MLP neurons of a small language model. Each row is named by its layer, matrix (up: input weights; down: output weights) and neuron, and shows model dimensions 320-511. Each number is 500 + 50 x the weight over its row's rms, rounded and kept within 0 to 999. Numbers have three digits each.
Before each neuron's rows, "fires after" lists the tokens most often just before its 100 highest values on Wikipedia text that the model never trained on. A number after a token or word is its count.

fires after: "-" 23, ";" 13, "." 13, "|" 12, "\n\n" 5, " |\n" 4
L3.up1187:527539440537505573564495543506462510493488439468481491538472488497540426491543493391454542563567494548485633532499441453399466449498465537463484507576510577441397431539441458461421523405535468461525536538479498419334580602502500479482435495496501420528521536547524565550529460557466546550508449510469440532364434417433479493426469563561589555536459463480435467570483595435479588519440474427554521503481402420553532362454477450538529518498474494486473412555478466542564587501422490561459472548527490515495528489514508459459493502555488564425543553521529404543480564491415395471
L3.down1187:520467517553513516502459422506457528442490493500518407517461430505471533485528593425495544523535410421546524533524380529465506537550534444448553421493481460404521465584463482532458480405603467522391507500436542592548543507403521450535450547556503455544481462506615453466482500500462479477468564536521430437494473514490492526508514519416459584516501390492426387477486426496491561562463388619480467470387467493467481583504471498521491489574480541662399507551534498668419495493507463474582506514423513578418500467481503405438479480493564534593538550498539491409512585534520590512

fires after: " " 32, " P" 8, "1" 7, " A" 6, " the" 5
L3.up3674:489515520489452447564451533513515575521550489638628560619520426467546454503561577563459515526462504455590390573411344540509519501501512481475542404530589528566462488418534486543453486469444431513490506424515482473426434558515567497631475491550436489470483484511443577473431572539476463446513538534494545516571520446498558559498536521590419534502455483441422547524528506434451484569588532524533345471472588486510407548567519512541425502483431478505540459461463543431523529450444361570450472506522503489594456445383533499445487532539512498528444507534503566590564449511484391507
L3.down3674:427491486520481456454503542500515446564433475459424557556611490510481397452475528502532490513521479485435570471460516624497528460564480550480515513540466499405585528484474499536419535421476593455552454564495542523511580464559442458369456423488575540583440506439543449516519438504495493494434517451544461519582413459496439566592534563492526499434483670534524578526511546481520519455460577443583498589495441546552497457475557480454513595517494513527559509468513518521522503466527550467550511601522453553468525450642569557470554473480424489460497535471563455459483519478525537520

fires after: " " 59, "1" 4, " |" 4
L3.up3303:586516478489534545492543546422458478548539350522476430542509483456526439595518527406507611571515552569406525492466503444482608415593492535529477477544475511550493497413525452493533490524531481517493496475610599464457523519482504537558519525470512483548519421558417424586474595510442485470471553447539518580440552465546436465470468524514553544461507493430544549551452527547494554539485470469331513391482528470474490586471545470457387526570485519528498473537451472522451467502480483510464413565508515440586590454488439539545539576558551581430575519506516445568570550541534527438
L3.down3303:490540520431551433624384606502498515585603570423538585560537475450502559538495492483529537461493525496587537505526473478443529433548426494482452588476496407464436524576536539490568531493501486478529428499567430488525651419466478442512520530507526540461515596593493423568529565446493375459489498586498480568497473542460547452470505468553522459622542526506535576505466507492544516438500448564473532441444416485526530490472540485570570551476313488408553549526515562558540547503484464503398512494533538522457434536459562524577439541461494535469434472450437488469514462431550561504

fires after: "-" 44, "man" 11, "." 10, "um" 10, " No" 9, "ich" 7
L3.up1505:493549478539561567457408522531535527510514495533487471532510541518539530501501458475483521499526466465569421387530484487439358523555564454516508530639489500519353644506516539458480555435567392581526506488467468509451421519522569387546529514474544534447545453527483565452518482472423437420516512467486587501529461560545536473479434559517501464439504482398494568540530554498315573438468460550449456554506434442447411478531522543502463533435527470531468426593532521445497503449465310408610534533477501522516466507424483484473572486587474477480558480550528530529455472402433487411
L3.down1505:545532522560556496530415559482579441503449464533495457518536494536465541387496355532491512532461543477520521437479540557556482434492589473517465419544441493461498715524544492494545455542640610525505456469509526452492497505524457406537565445493519473492645513488537636480584524507473401478462521469537578546498471448523433432516538497538572536475427455446482483498531535473440488432485491583441554456526480511521573494537516461585402573556477518540568537538569507463488548456483520379508485525523515502500474498473541594483620469424569511494487629578546547485631490358428506494

fires after: ")\n" 38, " |\n" 9, "0" 9, " (" 6, ":" 4, ";" 4
L3.up1896:563478507480574509447480524529473430482514622466476416419511505512583537447486532559533528470530596516481449430498501415608443541484458454460518382513533619491480490510469487482527433507504509578508534380532590531505496511557470502424585567508616455465508424490504534545455535501476503468493462546591588525478544445481422490502501539511471378347523477391509506476597509353524450497442467459429579482535501513392457477514450496554401461481488429517528487649507536458559518550585469397443558550501426435532530426481515549521488475520525458531590527513500551442576450500632403435
L3.down1896:572623523542508596514465541456485548565507478444588503606458467489612382471500398486504473525507469509539452515524364500506470520502514450521503525546477503577495457507433474475542407425521435475514584420494525551490607530545442529565503505517486554515569584579435457407445533506426473497573460448519517461596544513487534432613533567488600470473583473571513497424516569497572488519488476518437482515510476518413434438541526472563585596576506485413485530526412590393414475569488552530471500457583563530544417565514513520462436440496512551475515532547419512563432454531524548438

fires after: " M" 21, " United" 18, "M" 12, "m" 8, "am" 5
L3.up1343:567570544491525489464459565569518498536519448445521474483510527427528504473464506416487542570456429521444470421583561443492540491450508507400481378534523517552495489486478606471406471466541477524498448420517503481592525552503588504496538435520513401506489543465579502468549495476486498528513543548556513511575477459430514445496520592530399543544508418479502505445533457557530460488466535425421499472498529458489460538537508460532471553531459456517503441508501499503512585459499521504484545618571547535501478488500459521428483341480418618531626541481550481512463468461458459513
L3.down1343:545544511506489541479548476524534543458521489497494535439486556572543469484385427500457508566467505541599534505566583488480506518455415517484414503504545353527447470603450540471511518536499611512544526521517431548486531513460446514490480464530533489483423468460600576476535433470536527619582399501477430431495506571572382470515528566488570497463546442493447406506496601520531432423607609485493513522443449527473549488551587526474492471511510386514515528492517509423372539525483495534501498514568547490499458547414511514500460567441560518510455476534522460495537463529367539525

fires after: " " 46, " (" 9, " on" 4
L3.up963:577474521473518569545513566460489527534524431494532445536531393443548507430516490543509497471459544487525516448424343550551498490488514472482537407480494535546451428554519578495463527495445391499560525454448533425494485548583533465477503485578471500460605602587464491532535469456439570588501407521581534538482480503432480554440486493479495547512532524460567607502468570435494458578611529442486474449541522506561488511512490404513371473509467516537463396497461466508535473427419391589483425544584506473520499502441512487506430491493540569441514488512500478577537410507459492439
L3.down963:467505521463455487448518568563483503520576481431529566534509548574542481525585514494463532516356506490567456485556503456478544442491460531505465464418556511513587463446472422440589465496562517526509567566597490521457497510442410481462531543485525498509513531522526564465510477414508405464463451456448483504514523419509470453487495445490492500512487928461499498525539537552448502474364483491541480541530472447453513511498508514502559563488540432572519538536509504502472488451585483489508529493479491528469513477528493493442541431536490489520470496490553532463495500529562513462

fires after: " al" 14, " c" 10, " Al" 9, " b" 7, " Gil" 6, " m" 6
L3.up685:497544601501462506503391548502548542519463426549483393646509454559558425485494460516464551497525504518521591509564399517396608441405489459448507512500541501507464531543464457403462368492482538517529507499467558522528539514565530572533589518584495525504511534597463458535439617511472414571524522483587626562509502413453584591457489532494414511571551478510533498510507586466542535578558473530492486537533503502499418516476467485472528596504508466543450494527428523507569479410513492575467451558496538514549406615495531500518517530457451510414495446482503493440542524506409541455
L3.down685:471512497474655510467521466486591453543558560522460649622491471546473547524501509466472491385517538588544483441494452444506443578572421468519506493475442459486485501569509501566528559542403379507531473489454455512539469454545568406533511488435516380419503500533520565534576545410509506525512531461469512543433544485562460539549464391571439520523453513455496516451584431739513509567471518534538503525543486545500447544555534533405493520500524515678481518528500488534536547535455500485533499439555579502442524439476361573534497495574502492463423461558450553503471532420538487608

fires after: "-" 52, " Succeeded" 8, "\n" 7, " •" 6, " " 4
L3.up4173:525453566603456556459551554455496515571556547482467458573535419478515460529514540551475439433448465615526574539507522453505523514462500503492470426527535463553461411600456600520376538521506504513466494377443508461581463565567460490566563419547600538496539508521439491657475474503486515552526480496523611390521527544587562622498469528538463417562470474428479474544536492586489527586621505484536579511579465493482454499531475464551491407552485473546528394446490471471508442436623525551485393507567500522564474488458562500489396411559498475541518519471519551590626459482345541486
L3.down4173:402538506495450368523486522511533486472489438469503522488485474553525497472474566484444493492437476451598502519549477498498510530477454485639419491509584655472535518494567530540470549519512551484427452505568446447533579478512485467468637477563495514478538533340458483578530575533560415565550583587485447489484481556543479439445540474492517469439539474506567572424521507620467456441472532538526423457553535604571446472561475504477471400545513457491519521508528474466518513485390545413530504516566571395482498467554535468476653477558444512550451540455572549505504543502572561520

fires after: " " 26, " |" 22, "1" 15, " L" 8
L3.up1937:446418511476589486493499436506538506476482500358623568503570476430539418554577523534553524574466442587559467482487509478537482559605530469482547430648503523581408597487547507584501515554527413567487514446488489465482477591470484399431558484591595455511565534562491611531564503497446476472473488593512586550564494502497444533468556489566476473477516489341530579506488538510519420506534517465539433466527484503501481576538600580520511515509411547651458473475333507394442516553639512473471502563533503366470418519472466509499509521459491609569494604493500609487593436464480452381
L3.down1937:559528527521469371545539495495453528524528568499539477477417479595596569450453472414530420447390480483539464569382553590421541477536532480545499545452472434427416491552437414417390517508522584524575467517494595619497529557453451528529518445514544487441483439493439480501524500387404546475519596499581514468515481454593502568523537489514526507512550441561492420424478563560400525475481486520487452519527472468516437453511518491562514575578456507420471475544511539490539617394574522512505480474558506536513479544489495562429507432489555525574525465493505464545555439488480442473

fires after: " " 40, " |" 19, ":" 5
L3.up2992:531505512493481520502535519467510543602559522483574561555529454505540457480500525561536500584522524498440483491512437544496504479570491493484500474486505475585455457492554468403484411439443426475545510446496557453474527437515494456597556484521548493465458467556550517540532558453510578515473455477444625529532484493378508495615512542484474542462613520429566543479565461508478525442399487521447391617581504456465519568463576353566454491490429517431492436399469492495509444529447430444503495486487444487557583454495542435464488472491455537476511420482541507477502387559514452460
L3.down2992:463542510508417499546511514528440478537464441504542432518575508487500532450514560500523530513535502495555500529485545540501455549479424507523498533497510480473530478509490531467535593473491557505477430511473507507504512458539475558540438464459529494530546447497492464520504522404552467506516490443512546475463437524508543480510448534553403495480493960441497511545519510528552520525512452484468536501557502496514551557443546524390463482515517499603514518482487485542433516529481553579415451490530483480466493566477551446443452536482537433492529474583531531433529546541565483481

fires after: " b" 23, " m" 17, " B" 11, "M" 5, " M" 4, "B" 4
L3.up120:545489544528465567418475551557540487544414541435434511570525550555520465484525444538456660530522498493423504535433444525519520502545568544432478476561629557553536525486547499512476430507494502463522376532483482477527502615513498464607530519491502440466521532498486510478506479498449575497463497404536541460560590516469524404547518473510460508518499477465523457518459542495424564509513429555508564558515644527522403527507475419450499647564585530504540452605487560531527556425518540525459425520503527515504488528485504506429509430479440450424485449434522443477474573564492438552
L3.down120:487456556545455526462487485487493426607484498559554569474556523471523434423526569430523517422548476608589412492547483442484417505493452422520449479504509487374504451474490459500569505498567453536455513524464483534463518541538560457471451407521460422491550529524440499494474467456466535474472396463451442544515525465531462439534520604630502499480519512518532395499566568509425549416500500512378468580525497467486470476508508500515445505552594504513439464524501531436491469428490530533513457514455464459578489514514425501449560482501533478470524350463475521429558489488434553586

fires after: " " 26, ")\n" 20, " (" 16, "0" 13, "1" 7, "3" 4
L3.up3765:497419463562535481487580516496504580456506486436534400464541517527481486521606570511527506547522556626560501655448510445560527523411489407463498398503515548606492516471447606484494538498635508603520451400532508517506536509491545572483546447560588505495546453503443551496504443486485476464501528407597524589520612518489495407526566506568552441482491442444466487476540540492454469504506521448568513591486490461496515555503510558503419551492457536509506458615447565443519497462498495537447449474416476411533552456530539465503430546389515486567482552482594556459621507609449430510
L3.down3765:500472415480504325519527451524555442465563571396545511512552530510560453472503594495485460468503474547487491454506535520527512589521535486516463433464467578454446493466627621465564385564483572546596510533478601444469567455385464550488530529518548540498529498543527548531527445455456447496484495535506547501527418543456439545529472539517502466412638445524539545416492499489496507413464445400495484544544417353510478540485531489529415469519435534517480475502544384481414601497555526390558447567490459593518466555475439508517525601481564529576543601532503454542500435623448433443

fires after: " " 58, " one" 8, " on" 4
L3.up2554:554471614508390606511447510500619482497519433466510475506568437446506477435534573494468582590462567504538426497487419511516457497551525466519437454539612535504491566426476535473469496505490503453380418420499540560512510504492531529544455469466433416496485424583408585650479563509453562548462500470499496529530514537416507530476475526536523465510528487431563505544493579604503426480516507546501436448473493490515486505456518495464496492588441601620478519577415548562519519506506442456499396530553516473490440473506481523566531528531478574400567523578529492585521532516545418527
L3.down2554:509469588471491441496580482519591523406554466498460522473541529589566500479471472509486482456509532549434547450486528521564500530498538507435445525480536494393468514545490570483589481552468548477523480596573506480477558486531451490390544480501547544503447461497504464522469543528439448536479515481620478614466510515531468507504577487536513506545465403473507569532442557564434431473469497551495517518558371478493506493507647504481484569523471432436387496513438487639493543587544496436500500628524511506532485549477494513514481492396357420500466505477446577502526465486513569500

fires after: "-" 59
L3.up4326:479460517489555518507560566453508498563567452447458532567526506533509508521536541486417488496553417597570490503544392439498383585547519479526470459508485496524438445476459533497455549446496591486524521421449472483409513536579544505520524434530554413570516476564488558551497505490501512490525426437439495552483481521561586511467451629548528520461447474447396499556591602535478589416469435479488501508476466525471554482387542570529426446516519424528453473485541531496564427448506465617516414550465541477469451491515583464529571497556466461446566415566506502560518476419540373479
L3.down4326:487613546543446536524549498551418561486483477484506467576477495494596486430504548530461421484515527433516520514509497596540465424526519528455529435511476469492419539476492472567535439576539475508362555480545537500451492473485476511513453396444531482521481521516464462503498534466436466407474536546521451537575507511445443479504506521533441571463469488584566388425481447527537551482461523544540615494508513450544516491401449488529497534523536458457503527515456431464454493548488572521558606495514487390417436524519546524515571429496478526483552551518550446442595488479517491522